{
  "n_layer": 8,
  "n_head": 6,
  "head_dim": 32,
  "d_mlp": 1152,
  "norm_eps": 1e-05,
  "positions": "learned",
  "tie_embeddings": true,
  "init_std_qkv": 0.0264,
  "schedule": "wsd",
  "final_lr_fraction": 0.0,
  "batch_tokens": 32768
}
MLP neurons of a small language model. Each row is named by its layer, matrix (up: input weights) and neuron, and shows model dimensions 64-191. Each number is 128 + 32 x the weight over its row's rms, rounded and kept within 0 to 255. Numbers have three digits each.
A block is one neuron, or neurons of one layer that tend to fire together. After each block is what it responds to, as a language model described it from the Wikipedia text at the highest values.

L3.up30:158126150168089157142157173148133148108097098131098146157170160155155113176176141054172062151154103096149140159165142084093157110144034145144149142065052161115146109121080124156093143100101101187132044175095090197127114071157150075127099093145121081133059083081154151125099153159186091155194100105118120128093098110193108139145149132197116168119065128135138149140169121037135140102126
L3.up155:176133154100120119161160132129142127177125088137109094113172159165183149120095103138129103116230118179179135114105129137041120110174111142136164171102068100193149144092105165133106150092118146074125094143109072176148121114114058091088123149154105170112120173093074136102080138153121130142052106161173171122113156134115113110145084127118123199141150103124152066121141138112160098150137
L3.up465:165110129089061136074129106146068138162073082106101126070123130163095108124126120134164110159167113201171142115080140125125124090133167131143141137125109182089111158171094184084160134132100100125073094167133123089131117091133131160084161114081157102089176143093154115059144102081131163129082135118186174063135123125186141145133123128127091134129188128155123190126144121103181109111137
L3.up599:133113105129122144148102105117138193084116064144130151137118101132132114172133103157164131134204100077146092153129144130131166093138100117121162114077132135139142147192074110127125170149086198210114095123179125174126085151112161092116075116089167118091141154116143136073091118090120109161192146137137121148148176142132038138164102124115118152127172155142164139141143102088085184119128
Fires on words opening a clause, mostly "that" after reporting verbs (said that, stated that) plus relative "which" and "it"; also sometimes word-final pieces like -ity, -ight, -ion.

L2.up37:102059137152054130175137122098075162142124062147113150162083098131188116187171069133097111087178144120171100087176138123142088158121122156144115131117157129138103122126091163122124057112044081146156109150107127154139123123104122120078175130108124135126160103123147131167127141183104128105102077121089117144131096174113073147127164123183104083118137086080128170095086130065130177130095
L2.up648:099131153111079195141161103147132097119119133133146146134120139094119136186124144128116112090134197101108125082135116110137152101179137155131154145099109099127138223129179173026168135162130121095128085142079124127111145053131075121171122129091115110118125162109116123161125082191125180101106081141132160140082100174102171151136157173161079075113140082092109089098129095101140116151199
Short fragments inside words split into several tokens, chiefly "u" after s or t (sit-u-ation, us-u-ally, Takamats-u), plus iv, al, ell, ion.

L4.up209:082111112145140106166147095158186142149086200115126126139125070096186059153172194178099135134133134113126094121151106108144114122155081096150106104138087111139095058109082150130106122112105089209135144156205128170112115184161155102172092046114133145166093145138144154147176172076084129113170132097090104141131146108127154127119163156118164147149075091121094149110121092093130093144072
L4.up210:099143139152163179101141099164150148128087217091159155076063085146148138100133094131087131121159131186143154117129101161110097151119146091137152166136126075129075123135105095141158131147141088142122119064101118132079211118126145207165145063172139141109120102120088117121102070090250139176120127106100136095211130176088104116122147125098213108120076117168130090110161168124108104123144
L4.up434:130137091157153118158134068164199091115133109108132157107075173152161136148132105092110137131154137109117098099130106089138161125129125074091118081126064112136098073181141132130124115185176066158157168154111091092073162141118120093118156145144138153170107069208124140201068129095132116086131134154141136069138117104116121089138153116192120121153069192159126133143177062126111096095096
L4.up612:150135151134146119062181167159160142087158140078095134120119168092118073139141172155130150124093093081129151121075130099122168130151137079142169112164119151111175096172073119153127143162143107139133144151136148115117144158127125135098127121130131160098107185150122167112062170183232085111127120036090119133079161132110157130168186126141146169160180075152125109131109122102056121098129
L4.up825:153174128095189051097164118195226154093110117110054087053161149129134150156183141131159126108082061094167107117152134114134152080123084147111121099142134091052161119140159126112173133122147086146142161128153137144115155130146133135133149096117113160161100079132146085080131074120155117145125113145132126097146139177129111120133162175147158130148110119124107115127152151114154118152146
L4.up867:096121033129161126131137148179142134121116086163120186175072131080167154183093160148115083098138160135098108143128091130156127147048083076187123145148143101105116049137145099161142126123106150105116176129168102124035131161149142118138150107082140148134101128147117114140146081071080118109173124072098112124167159129154111128026140129069138128097134108114150156121127133135128077112087
L4.up905:139193128181081138144111123145140078154062101130082139205094106176163195139138199132052143140128139105106159121082149119115149110122154100176143102169084139131120080183138148050158134109150154112139124173132155079127100100091160138123154152085171125192128118163153132145183156102135087041135174116129174122131075066102094121102137089137151163130116093171094101174122159110103115030071
L4.up1140:124172083106110143118093091170233121135164142150109165101111090123123171161126101172126136185057102138126157125095129099132168129166130109146133153131128124157140085142159052177112076103172115080142121170151079085150171135099100163158167098096090118192123168120123119077141132142100088122078109139109084087109116173146138134142101096107163139191160134146101081174173137109158167148151
Digits and pipe separators inside a row of numbers in wiki tables, especially sports standings and stats, such as "13 | 5" or "3 | 1 | 0 | 2".

L3.up515:155172144109114125148114127133163120075090198100116141110187101116161210137119123147145138140118081128091081163112118153036111086137098109114176099100086109165120122150118117145115106132150122170129155057123125116185160116209120143075153162152096126160159158110101120034097150168147131061106082134123159132091157195091114082099086167148094136150116074096147185087130119108113131162104
L3.up780:125114112114141179158097087106152142067125116146059123122212100136132140146120076130127093146126143124176109161137119109062237109160129156147091060107131130114200112143135113118164100140179083124157137181126133166135141102173150147086115140164158114171159158131151059139183126118208120128118091164135098138069091114121105132138142130152133110116133168171129082146136111112141112069111
L3.up1001:109125116146077178102104119165111196106082115150088166049182140081111122113150130122050139158118130143198183062177152127082154116143143142112146128138077134154121185126129177125160204156112142142087099107163111154173150070107065135164135140141116128138177159134159065073139102091151166137150128171129126099063065145120138134111125153156194162125146111084163142142150117105165102207112
L3.up1008:073136141067155145110129183141095153074110140159095110047160138161090111112106143161057120161133184114152127141173132098116138110118080152084087142112097117108162182151194104095132135109165111201191109156126157139147066160129124062163149135151195149122107132114133180086122105061127108188105169091102118170107093170115140144153122171143172182100085122142100122149097111133142166123127
Mid-sentence " to" after a verb, noun or clause (sold shares to, determination to, able to), plus commas and semicolons closing a clause.

L4.up176:121163165162074121134142146156114114088094183175103089096104162093099110218120121090209106112131169182119128150156149107077164101100147114085120184137137096137139163126163136130104092151098163151132138077121158134151149147087051119120139188150142127126103154122101157114142163072154096093132115090137117126163125125118122092082087136134087127102113109076102130067060134114132132160158
L4.up485:136093120150091140115082173136118135156148140153154011153136143062156151129170185117142089177105154140088136089171120113102141166131074132113121125150106140088156102142102183080140111162114122127053092133128108140107137119163147113100188179104091110171131124109097115144127152138117191131158114020070124185076116125169127091130086145170073144070148111133093158075099128074160116196156
L4.up491:131131121131137120163080131133132120191116142180162120149163175146062131154169112100123167096148125141156097075115095035168093139085060079141146159125036102134113116166116118056114097140188090131102167152063139113113074143091124206126166145158108137139092078068126109123120180132152173121114111146151112155150113111166092151104146182132166178157136167121147163182124175057132156123141
L4.up835:098053171109142117151136145119118140181140127142083100100095151053065124186084155081130155144123136129092128138125107157126122147136184089136127184146118174163135189196140156149140133138068119147087163118048066112163101178111134128088136078123102123165118134109149182121096158111172147143153121113097087119150120150147104108122139091139088152112185115149097099157205138123096145168114
L4.up904:112141161106077126099115129144129126188135114035129063152163192152169093061156130123184116155101144081120107114163081111129089108163140157074136149148142118153117092136187177071115122128139043144138099156192110104111146076179142175094149115126131136157127180130124141104105135191081157099132084165165168157093098127136129166122130142089139150088104087119108112126127116127126055179160
L4.up927:175123106174134103163139122160140108135119132105119045067148130104132129097111121131111134125073143102163128139090180099167135185155104099168142181188120148100115143150143126132109139190090133142131122141110099179120101112131032151153189164112160113071160184128097147200073195094123170113135108107170151149162112087129115153136098107117097159134107135099041131153135051121114114099146
L4.up975:175158133215151219150078099181150134143135175154125150146123083110117135158142102116018094154179105126169044112153143143165134137118091113126142127141099136167130136184117157078139140174144145167106117164119135098173142100174126146082132140124143145147141106097099200150058158083176132093171116121068132141080120158134124132165116052164134132116097106166077129075176148103134076140121
L4.up1012:116063166152119141084119092174155065157146139075139155212145087094140135085105089094103093039165116130142118090174175110120102139066121124093135107119080081124110133079134119192121086142105122120082104203081084143134127190134090171092147143120123125151136130082107142133094172109067105095074137133138075164131110082120186197142070146148105163169136129167151198156155130145131112181111
Middle pieces of common words split into odd small fragments, above all st in sy-st-em, also lit-t-le, nor-th, Ty-p-e, U.-S-.

L4.up236:129106121093103162107149141132063185068120089140107095120103180103142153114132112149104107066127167139147084077131110139151060121069102134146148150147141129164088085172152107119130140100154128084153055143093127145165091138133114108038138188133172132142103136147098144078108127153141176117171155118138127089115098167104156148037145182132031107100140096128103111122128180105175084154125
L4.up297:159151125132157111150126157075164137141086132134121092191144206135088152068134130102119076160109098151120113135164092113172169152151081111230152088131159130127106113037072159100114126143150148174104125104082138126108151170166099196126179086112194109143119165148173122127123097078094162130144099091188109119136088137125112114088138154158103086107131178143149142165154144152147161060122
L4.up606:109128191113161140129102131106160152137115162065128109102113115150142144124134129145196097131136116069130187138153099105151132117038121123152098088137075044159138094131137091085136104133142078121137149147119099139130157102087118050096162181135075144155158141126150121139209118156154104104032163157127162059131076135191164141101126120097150158145054157144118117073130178132155131157119
L4.up667:104121168180132130193137083124133120174099114103173121112082123110100121149156076118189084122154110104106118123121050099070101092101147108170174150097149105119151099081113088130139049148134166121107164095132119202157074130122176177128163107073150096064151127131133135114103071144175083133171103084156115097115138149098111116153094154131092155126177127167160118174149183145128127114126
L4.up722:138122149144095134093119133114139124108152102150146136153137134042102129169140076161132128118069122126157099164112146094143114102131152114142176181136124163134142088144110126147116095098175077083141076141170197121074144119131178134088094115158176158121166118144118174118126122112179137060131143040136099169146127146153129161130072178105164114123049153210156128176096098127067150178120
L4.up739:131079179097109144135158157094125132077142124091127157159109120110099121128099125104171086099189159060118144119188065103134194073103131141182142144075116111109139151131073137122154163137163124150113057113147113102175135100112109153151177096145099139135134146094136143175212149150144135124142141128154101156106120176163046082125151197216082131144126172182146109169148143163212169149148
L4.up969:215092187178113123099171184097194164153140133116095107136200105120055111065111082070073122149138094160082196112148137090119125134127108154171091099100119093101123186125187150138154137137160140137156145121063111124154149096106112121102181126110100090189142083081126169189106102085120204133135147099134115146119103120170127053157096147172107099092112133130143112115159145139086138117092
L4.up1030:170083129084168105126128146136100147080144176158123097153153112131108135057093104121168105150166182069164162120167164108166074142169100138142143136055133103074113124134091150129170141079112121142098134134103063147102218094120084102087120073154095130150180175106164107110191075155168153131124129143120106168115153171133112101183179134168117151106103129136173123137116138114148137138139
Word-piece tokens continuing a word split after an s-ending fragment, e.g. Burmes-e, ins-piration, purs-uing; also the colon in "Years:".

L4.up262:090138065131105105130132117069127112112172112134134133133140134101143140109110175119146144197086128176167147155112131203115084103114130126165124182091132098135080120145071118027082155132130140159121125162129132096100095075113123130136128101133130113113168103157194097152151121088171122143137136137090155077109105138093155122131164146145078103156196115170155088156124152114121106170127
L4.up305:102091117210110172122131147166091104120078146096151160116045134112118174113156129174094193136140131086096172121158119182155152107115113101159119139121122113092156143139086104100115087080123171141122117118139047125113130182114127154114090109121160183104140125155137110098118122134134173111161118151110151119130161067119042106137152123135203124150099172100203123076179135100117081135142
L4.up413:166182144127151106104107164180125077171124152118160146129102102131146155066145130096084151126159128127134100134092109114142103114129088112116154050124130131087091187133100162099047103096137092119125176128148139151175120128103190109092096129130145102129174156124078087104169110153108110150157098119152141141136129136138102172199149163110112118116132134134196132163108100096125077199096
L4.up415:130116099096157113167132136168072100176087116113120141131110124149126095109104158173158113106045177123132121193159131134128119067167077097141103112092150100125144144150155123094132164120095083206099196073093163110113140164106199073067138171140136147127120152109121138132091166153090126180147160118114130103198101129124125119198086087115106106167095184223083129160079131140147108168137
L4.up489:147185110085114133130171175142146113137083138102120130122149142151061186082108190153119144135136182168058139146138107161120108078109149121123150121112142112150133110130093134156057156114154036158133171147086131136121115069160104104152141148112128164165094063110167094183133122069103135146136069108094139114100150103173110131144135114182109175165142191102153176130149149115095085143141
L4.up542:141136131133080151147114142139200101131123112071135165154076104101195121122078110177192133166153103170126176136167102194099158105162129106115094148114182145139120131141123126137127111127111159149183154129157110108126148136178100128141135157102113142142172132128074089142092111110160159168139107101099092131103171134124161114186141151094183100129118137119028113125116108120122112121070
L4.up714:166151129120175118151116156135170155164100152047128109081125141181165223089075116114158131108100165153110177104187211134088109078152118121133159117149145116095086142082082155158074121136091083073096107082123126184113133144179136139137112112178092118109155129114100104127176096139132120083187123079130107139131139130140140109135114101151075151150164154147155088107180173130106160129105
L4.up919:164072146138091147115108086116089084092146153150133121138122141058169131144132111161127179155063141207047133176106108138128122090080041153109141152130093073104143157136156101118173158116114078145102105136072079147088156091176171093131142109142112126161113169148146145103103155078112094155117170217128150111119110190186058110135141077111097125112129125117157152146153139105154096084068
Word-piece fragments right after a short opening piece starting with m, b or c, strongest on the b of mem-b-ers, also Mozam-b-ique, b-r-ing, cerem-on-ial.

L3.up217:050100169119224152119142091064118117116103148101149092173135122105073124168165104062110136113122119095104104175144167168121076151115151098151158170140093157137150164098109188125183175175130138092125127095187155110119122113149150081029162087114122138154146095102165115100145116179080151086152159142121121105142124094113128124163200131150104165060088156167078137132143110099095084129100
L3.up231:108170191101094106093123140117137110085162158112122175120181121141158154149139157143118086109116096094115097214171141112131091098102198087227119140121118131134140170133152114112151104095122169089142082113185139135082084093114176055072169108127136116061161120126104088165181097151081123104159081145122198161149126160130121063144146107165093132153117173138134155134163113089207151125049
L3.up665:069063140110155151129158151073188127098129125144087124176142139111122118113150098149086120111148090165167115119137113164142123161101108115094154118191125151156110131114106120049090140088054131146081111124107116128179075106118142151106157135068128134181155139136143087138128095158103174111160166135172122112094067195121133116149185111106142108050084163159142111120173195086148053158162
L3.up989:086084130152109149138142102172136064151157152184186060115147139177053164156107107120089101088146132078155125109103119093138121103113094115143169155140101164095162078169146119100121081172115161115134098137164151101119131143099136156097157136129043184143125155140127163164054108116123110105133141104108095123110154123088190114124103206093091087145143148130085125086115113100099161114178
Interior pieces of words split into several tokens, strongest on "our" in res-our-ces and S-our-ce, also p in ex-p-anded, tri-p.

L2.up467:140129121089095176088133095118158123138142117155141170095082116141134156130148129119184132097076144130144148130092106125118120129109101130152151130096159161135085136077126167153096086120122149064120125182110126139145130109078038128107186088162146157144106128094110123054121158163172118169140099156144095215183097092127136118161087135201088144131094149151104132145150159085119058081087
L2.up697:088144129109146177183137097066084108101129110127043163066125107150192096145139138126148079109130080173130132162140140178124152100091107143158122200107087128125116115118094149119115154118128124112103146152097089130187140131119135121115174101140148147132176070128101138128103170127134184137137109201141113171091117139100102112039095160147102093109078123137167109167090194105132089070156
Function words or word starts opening a new sentence or clause after a period, comma, or line break, like The, of(ten), A(fter).

L2.up553:136127134137078090126096141131097174154121146141118172146142120168119123085149130186137157134187145089147162118136111144109102112146153097169117110203116148129109169170126089129120155127095144039141143127104168088165081068146116124114153128151109112087100101157153072187131189105107109165146135061145226180185145086146106109142117116178119165122153138137052133100121086127138157103076
L2.up749:110129129128126083081091146126125116154075153117153121045145141164195154089157114148189174106112072111137177098085108146117155084194144122119129123168167153131078108116144133147082140069106080095127067178194108163140186083151119121110155123093105200138094146179138104163147157107128111135096138117149141153108184148138092067134149159193173102120125106093085102107125123146146112132129
Single-letter word-piece tokens inside words, mostly the second m of com-m- words (community, commonly, commander) and the n in k-n-own.

L4.up171:157107132107146135136164167165117124050073082053106158104123130171113095132173127143095099081107122083141109110110115107119103106121143098124157157112138140110157154100164114115160154114150102117138045069135179139172097138114095129149114108174123131156153186160137107150124149123125131158126148125135143135128089185125164132135165212069204124072127154138111141103105122118157074151109
L4.up253:158109184082070145121130135152106146211142154082111115155130141152130148137142120139166149120169115157100136101100039144138172155151118138072122150112109118109157139121103125157157079119157187169172163166112138136120158122175050076109119128067122115177083194140156066106112179149157167141113130121125151093132113190107108127097191158143110144066141108117130110189101150083112094166132
L4.up577:118147119179163149171077144152169137091130101183147146119111167097133093091176130075165149101147128101123073169137083128117178126095132067057166146162096166054131131181096127110118077149131111136133102233131104148188140142140110124119157105072135114159102150117159120159134120125100136133112129071151126082114105095111126156128054109115131175132194123084138117145090143088139148114189
L4.up609:129116115117087110148128140183152133118088126139095106160121129179133077157124079126155070153170172134134121132151070097095163142076084107104096087137116109112163161120109132163146139118078107097109108203108147126156129121153155102107104130156168073152102173125118155133158165154094072118070141096152140170146138153120154104055103105127188084148095062110095108151093113096131134203136
L4.up694:136118163120127109125129119170132185154133160204059063117134090103131142154136137141160152129094159036135107131090123108114115129097116165126138080100106131072190142154129100126154143091104107115151164112141105088134140125148116116100108048105191131160137125157113124100139081109106121160072190151121072147143135172175122086131110171111148154149091145133141148174114144117226146155159
L4.up807:106120124149150197176117138176175123136101123137169079096118139163073085130128082153168181133149109057123097102126136132156121099104111080129122163133112137137194164128123120182140117144155132131085159113166139143131112151115095082111067112112168118125154127193131110134139088122074127116071139089173124099194132089107175114111148132114130131129110223133084150184143129118136129198140
L4.up931:070121124121173116169125154104173210097109114153101120136091128124077141164113160207116123145109132164057113170137105148110157034151085154079098102061126194139126126117138133159142098121083123123051124151120128157146123123101120079106145140129104179153067147136114103130164133087132151136098181090112089129183095058084148084123138090176160189129150173151089148115143107114143078167151
L4.up1128:101084159135138157110148179152145118141152099152100046098162126105092140124152136098103124148163146145090145088138108134096140170118200156096150048096194146058093174103129159116177147051171081129144163131139144107167150111106131101152141118152198085119086072134155124126138149109126146128115125166087083131089145114202149114141110135094123106142080112161144139153110156169076136164096
The token " to" in any role: infinitive marker, preposition, number ranges, even inside words, e.g. "failed to", "2.5 to 6", "total"; rarely "ro" in "wrote".

L2.up220:098174156162222086131191157165181100110152139114097138051133153152126089121177130097104076113071126127156126124109185118132163158122121135109171091129150117178123089134107157096029138134113124141136111133109134107058115101125158087104146093129123126190146155137107092149153109136128129110150161156077083105104143181112118120113095121132165105135107118178156168216173102102107067077157
L2.up1031:122119104116145089130126188141119147105121099073161148150106039141120150140108134134082152103145117099141092069136145182185089090124083142143095123159107095130117126116117132139107166182083087089148066121129145122108151149136152125122169105113123150144185062111167109097207167082114092169102161125000143104095172186132131127155152158137189101190101159081162152169170185082103105113154
Pipe separators and blank spaces in number-filled tables such as sports results, census and vote counts; also mid-word pieces (m-an-ager, t-wo, sec-ond) and first after his.

L2.up147:126094138061136132114127130089154190158116120051043112152150140117085143073145113108113115113114179148110133126135111111122118138109077100109189174125125135088078115078255104192122159158110162117136106201103118127146093104125082140147178104179120160108113126128147130142174116171093124098084156188156155160166124093141103152092143153117107093104114207122091126122157105125110112157121
L2.up453:111112150116138139136159131095124119184160073110098170127100129093115094147137067098197113114117166109145169069107127064115110165100112132164105133161138091165070050104153167153172142125073176149134138130150134169127152109158072134090129179140102132090096063062148144185149186136046137100124092118109114132145113192146147108153072167176118173133149146138135135146138140071133096174065
Word-piece tokens that continue a word split after a short start like "s" or "in", such as is-land, ins-ide, in-st-ead, in-cl-uded.

L4.up102:121162122144146130134113155072082078109171075139087102057158148091171113126115131081170085111066136161155172163085107128102138087158163122077153195151129153167096162153138181119121134123148131131100111105079096156116127139116089099081148141096135167171135098126088107043156134188142084198117121144173153146139139129157133125127127096166185082102112120101125138144134133132098048129141
L4.up354:155143116165182130171132114096137075091146096081102137106107073077119165167179110030092096140141131136137088166159113110122134111077182127129202155144167143102161159135154113080111156108142144103137078056118118148120142134128119117089138123119159190151106192131086075070079112148083172171146158126112070113122094087155202174126178122130137135065160141114154143154170131140177143149121
L4.up537:140207138143179168198147166108181128120096072119097157124086209123131100137105146094114137121103119178106173140150080105138120137095111168098174131138124097145142138082122126092063184199131197124109111140095127133120196110134101111150133141096117112141145140180129130145123168107141152124121084114156135108148081173193104145118084169083162122157092127129177093086140148089132100108174
L4.up550:139086108138161134125093115161071132099164085109087105105139075119178101093087091136079127157181099135102098113122095132065107124096113115106166176140107105136130161141147056139105178121132110125094113039104117101140144147120145158185110109080181088205165078035115174103096161124129186097112090180116116163131123096085193117093127099164103151117111150104138142113150124118165125144132
L4.up644:122158125125162139152133138115128111085135147117116097104129112147170058146128099111166148161134102160105078086167104108120127151109207159108152118129151097171182201145200216116107080124143088114140105138114122127178098087120114134152097157195096114104129112120102148095153149146062128106087170072062160167159127092089093108127100165111085162180131168103146082168132105107138111180119
L4.up790:182158100169121145110148118163125075139221103105119075147149156107114084139081104077142167179109106141119115194130117155116115123137117126142154132018159158149090207126161069117090150173123111086111124125111090084148093119110115073071170129135179126123161156132015134134188154104113107182133121090084108094110107123148152157117147149128147136137084141198136115116140109148164149075146
L4.up848:145088136183122106126142152145130142117120072108120150096119131120129081113175141050126113087150137165145186117121086112085122100168152158099162161146105091165145146123132069172116132107175148178130097163129103131094161164202148131080168138120214116107131142101142172084038124098119136136172124170178149073111133137129099107133154119062118084123194172151074167161136128118161123093189
L4.up1050:062115142113129169108122086140136073124200095159092134166128190108122158112136099086128128107133126158150130112067160116100028065095102151130140108169135148102130178157075144176169149152139100189094111147180160135133147129099110097110130064135062160169119127186129135124149099087106151153176132076141143136169096107071131142117100139150154097119088143131139140113119139162129113125117
First tokens or word pieces of a new clause or sentence after a comma or period, e.g. alth|ough, whe|re, How|e|ver, which, the, he.

L2.up300:138114146114111132170104144095122188130049108104100091156142141161153124187170115119184154165149147107124152138136080153092138122107193084036150139112101131118173152156084150120144126154039175124069144078093088140148103134091121117178135114153161143096129163144133151156099188167193085116116113188120113101146096157129118197108105165157124179192128146093196151073140122130100122167158
L2.up708:104124128095181119089122108101093175123134182134090090110156154101177124179126151112177155184140118054140112115159123128098128119110123159163136109071147120081164117103125116094169092051133142183126095098078165138139164174144137122080140110122145092131129157117110029108154163151103220157121205151139185124072110100141117127103114183095088074128145125112139123131108165125100146126154
Mainly the word to after verbs and nouns, especially in due to, failed to, guided to, and sometimes mid-word pieces like il in Thailand.

L3.up186:101116147092185095124122156166171165115098122161169168107144171098134103186189141106101128108118142080108106134114172146120151155068109131109114120131174093107092149126051123112125140135136169096149095105130083158080138131116105113103174134171151143172149148077114202078083148133062060162132067112127103117115089182077150086147116133177160135108108091149134188132130129146119138118115
L3.up365:094119126101180091141102119143165116126087109117108154108130164115155124175094139096118132111125074160192043098104120107121120177063121059155176137135128132173135115114139151178137060177092112154131133156100181098078165129118092165151212111130198155088154128144156139154115153094104118107132095094126173119132089132066118151140149078146130121142068142149174181095115133110116119125096
L3.up830:104140157110117150097157120210113071073152162045131195099109097105138086103201118131124186088118156143132119036082157126124162114114134099135164130135135174153150127095139163139116145144186121105097083139110078154149162112189087141117098100107151139181130142153111169133160111113173113084110167141111179181145128141155104132086172123107151154089155198106114168131132117130149096148171
L3.up995:113108175050137102105147115151156115096137074074094166093147141078079072132164168129112112162134149136101145110111166074150166090155123095099161123199136106076128101115094145086153115137148127131110139080150136123118133157133101146181114174077107119173154094146102128148153127188102096136153186132137121137107143107084128054088153124153134152122150093133142121177179129092173125156146
The token immediately following a numeral: table pipe separators, decimal points, ordinal suffixes and colons, as in 10 |, 6.78, 1st, 46:.

L3.up309:189089116125101131178143116189092128160141114096143161066124067199128077102164089187138160135114136096082153145151051082173121102126130068159169108109117134101182106146098095118142142168126103141171113163107134111119119154126105069156114167135104069173112154161111115198123097102150124137108072140154077126135121187068109114136083146107122197169106166167087118105118160162137181103058
L3.up433:120131153096148119146224101147139148143090129127098124054084144111088177195140086137141176133161162116185100111156134166149100098149126097106141068091186104137114168147115081156184145118175093147106132102186122111149135147075073137084113176151168183108168115148140155118168194145144145103110154125169155170103147155108066093140093140086086047148082124129176111129116187133057121130132
L3.up994:144127141169144171113100145099127121155102114104107124113192146111117142121096086150168151097160121098142102193107086120153096105175112145101162125126096105103134143146123162088154155149116111143140098092091137150158168155079077143080147137083161143117122181072101084110141156132075102108165147122137103122093171178112107091136110172165112137141149127120069090137162184141061117184075
L3.up1085:140069103168147106173134084115099148144140200142122147098168149113162158191158076113076106164135127098126097080130112064131117124084070105145101174112138171156119097148062088185152119115097154158094098145132150172119118092151128145154166162135132096107143114112108103193128151131170090144095120075132124182142156144095139139109112193110144108144122115070154098113178121100153133116108
The piece following a split-off first letter, mostly "he" in a broken-up "she" starting a clause (s|he was), plus E|ast, w|ould, S|everal.

L4.up36:118136137149179090176194120069113092135171134082138136062139144119113129140148092092135117100141108111208093136093110108173128149124159136151156117124188112091090064127066178150153136120134147153126084141147168123107066088124124139154122114202114099109169160069204166172129118133100121085087150094113103179098132146107153074123090132136094124120112128108073116196101144129100113200105
L4.up374:170093138108143126119153133149145059128180086069113131156078118205146132152092101163128082119146131080095138123183138171170126057148145158133140101097114093102165196138174165127159095167133113146126073126167084145099152136096149143124097116096046119150125148144121128084119138093097136101102053164118056112155158146064144113108152143141092100135110125164126138100219083147156109118184
L4.up453:127168163159077162165104103146179158135142093064109066123114117153104095110126109086084151217119127130193093116159102110148102074112115161122118121119160103077127085100130153199191178163121165162097084099106150124101133144132128117096113200071139161082108133165114100157104135176160028117152131155213136178089116118103118156197130143154103152127121111120083111085118132140170127112175
L4.up492:153131163116145173124140127120118111106138117112085196118151116136095130156108117142129122098096119145123187108174146059141140156084142103139194114098100106071081089110040108213093099149176135149164187147141151104135113170059130098114146119094089113132147112186127146158130098152087124131104075148199134161127155171096165066166135179183165119129080133142134068098128153187101167124107
L4.up528:169151103103159085188055169094140171110146142086098101097098163136079147169064077145095097167103187138118134123114161121203097120118151092111144174122155096074183118112131114145149088152148160145065158097163119125092082176096082157138127179139099142131116109057088164110025132077100136163104092164134164173134155136103161158142119117157119120119126131144137136131115180105114154118141
L4.up621:088135122106111138136164119105104122191169075150105109112120196103079157123154068122128141075144077108089092110114179085082101156107169065084158158155068168104196143130124095105104142156159169178127136107107092135172177122075137136116139136108170146106130141124063178103107117134148110179134098138136142080145142122117142140138078197103128119079163081161132114112178124151115153138134
L4.up753:180131092100145178194134095117126169153165135115100099149161126161111144168113126141077132082198182159084153138129086108207088158115162105101185094135091119130190104111138113118128178146175179165111130124126130121106136141140132115095133118080113165164125160128092108095072174131048130165084078128134127150154144119120126107131142127137142104152081148083098130106140070112110093117123
L4.up957:110134102135159163105097107147173115130133079123135124115152114123158091118167041090067113181169121152099127159105165147127138108116154066140153086193145117140172105130138076110150131135029167111126145069153079144116129123043118166118141122089165145143130181089093137113151084054185142115114142147138123148120178068112106124153064084125109100171133112170127146098124122155137156147105
Second piece of a function word split into fragments, chiefly "he" completing "she" in biographies; also where, who, while, this, that.

L3.up0:143111148108118133154140161174110113114159139120112163100086065081109163123153101177101094136143143158126157081159143159125119151128143154103160104129094122176102138165112097080152163138131157137176082114112159159170112122147177079093093128148099131163150101163094185181126163123128114182160093130102113150123090106140150120090146220119097133125147108078141078080130144101087084162162
L3.up468:091101110150103125105152106126150092160152139132168129132057082154055142117140107121134096144117072145167178113156179127118142125170147114190202135097116104103151129096031170106104143118089101109080160141088120123128175133120097079064159106159129140133126116181159125150061156097139140093124079115138149130122094105147139174152188143106066144122120122117118135142100177084142133147108
L3.up868:161105099109105135149191172192112117127181089136111134152072154069107135174171116170111144148138144161145136125133114121154143230045124137131103134132148112083146174103127094111153104183127136140160106149129154134158137123182144089133098112166123151110146084181124163120141169133095103079122092115162105158122126116082082153135129037190024097140139079157126031097127132133094098142059
L3.up1139:092077138173102168111179133126127129108121082120140150122145109126081145130090082134134106157090129114123113107175174094168068134121130062151174146134125062153170132128106143117115125173125134097146106112122112138152155127156076141099157164106114063148157110131131164114139093188187162165137108153118149101084116107105112118130190081137087180095127050111147132132128144058208167123109
Short subword pieces inside a word split into several tokens, right after a first fragment, such as sat-ell-ite, sur-f-ace, Stat-ist-ics, mat-c-hes.

L2.up637:048165178118143160113140166166124097097142097105098121097121120143095143152060121129111146107143126137172158141133089065133161107128143117158169101166097122117193089178074167142175068133056179170129139109100128115148114170088134083103115141131170145140152163091138151163184117126115127149182157115158084140129092116118136085079095170122098136137096139105158120123143155118063090149083
L2.up846:106151178173103213168144174194170093100078149125102099090127118128141163112142135105151140099143105104191117137158168098179150077124079158113146150160107081106122130132088158084169157153122132118112181137123105121146152127105207081071115162184112096104119119086128139128115097127127135110189125137134113170097070103097126089104126176121192159092152099095157126139127167125101188150111
The token "he" or "He", whether the pronoun (He was released) or a word piece (Height, Headquarters, she, shell, helium), plus some E and It word-starts.

L3.up73:122169154149143165167136160114169080135123135132161160099131120141112148107081111121115142098114115062166143118124103099122094122139141117193097118134170079051144077054104103134160068123120102115181101114105088180127100096072119188110088161142147144181119144131067076178149142150143107146142169144175109082166151063127095123152160102132179134196087143126152190081076133164196150117106
L3.up116:152093164130148124125095187147095107121149145137127190146135134121114169129147127048125107142062095098134111102127137155191113170122119077150076154147132094157145107132169110170113106109138177128148096074089127159106135075124147151131098125118118197130096114070191127159136150065176078092145174123091158082116151076126095108148142151150124139141165168073091178181113097127124156135096
L3.up147:154122144159097152181100173098072195145139123162089105081109095142152173104153113144119094124127147130116139110097108107139104138160112076202080097109131126095106108059168175160098128148106043129155098174099177163104060081108153131155161144043116165133157141128113111148088086118084164150200132138092085179181131106163152123133140126197102115165127162127127189122122098123069093143124
L3.up663:136142115135130126201123108083115090173173137099161174108168143101151136160151180125148141096110151136097144131066081114117129128145109162158095120161150121113139134076143147120124167176122142094142133071114075105104121193123080092129143140169058177135149134083089153163121141162133143156148124144116119117186100067100155082139115118112159124179108126130167180134178109124104124134108
Second word-piece of words split after an initial m or p, strongest for the an in manager or management, also married, merger, movie, primary.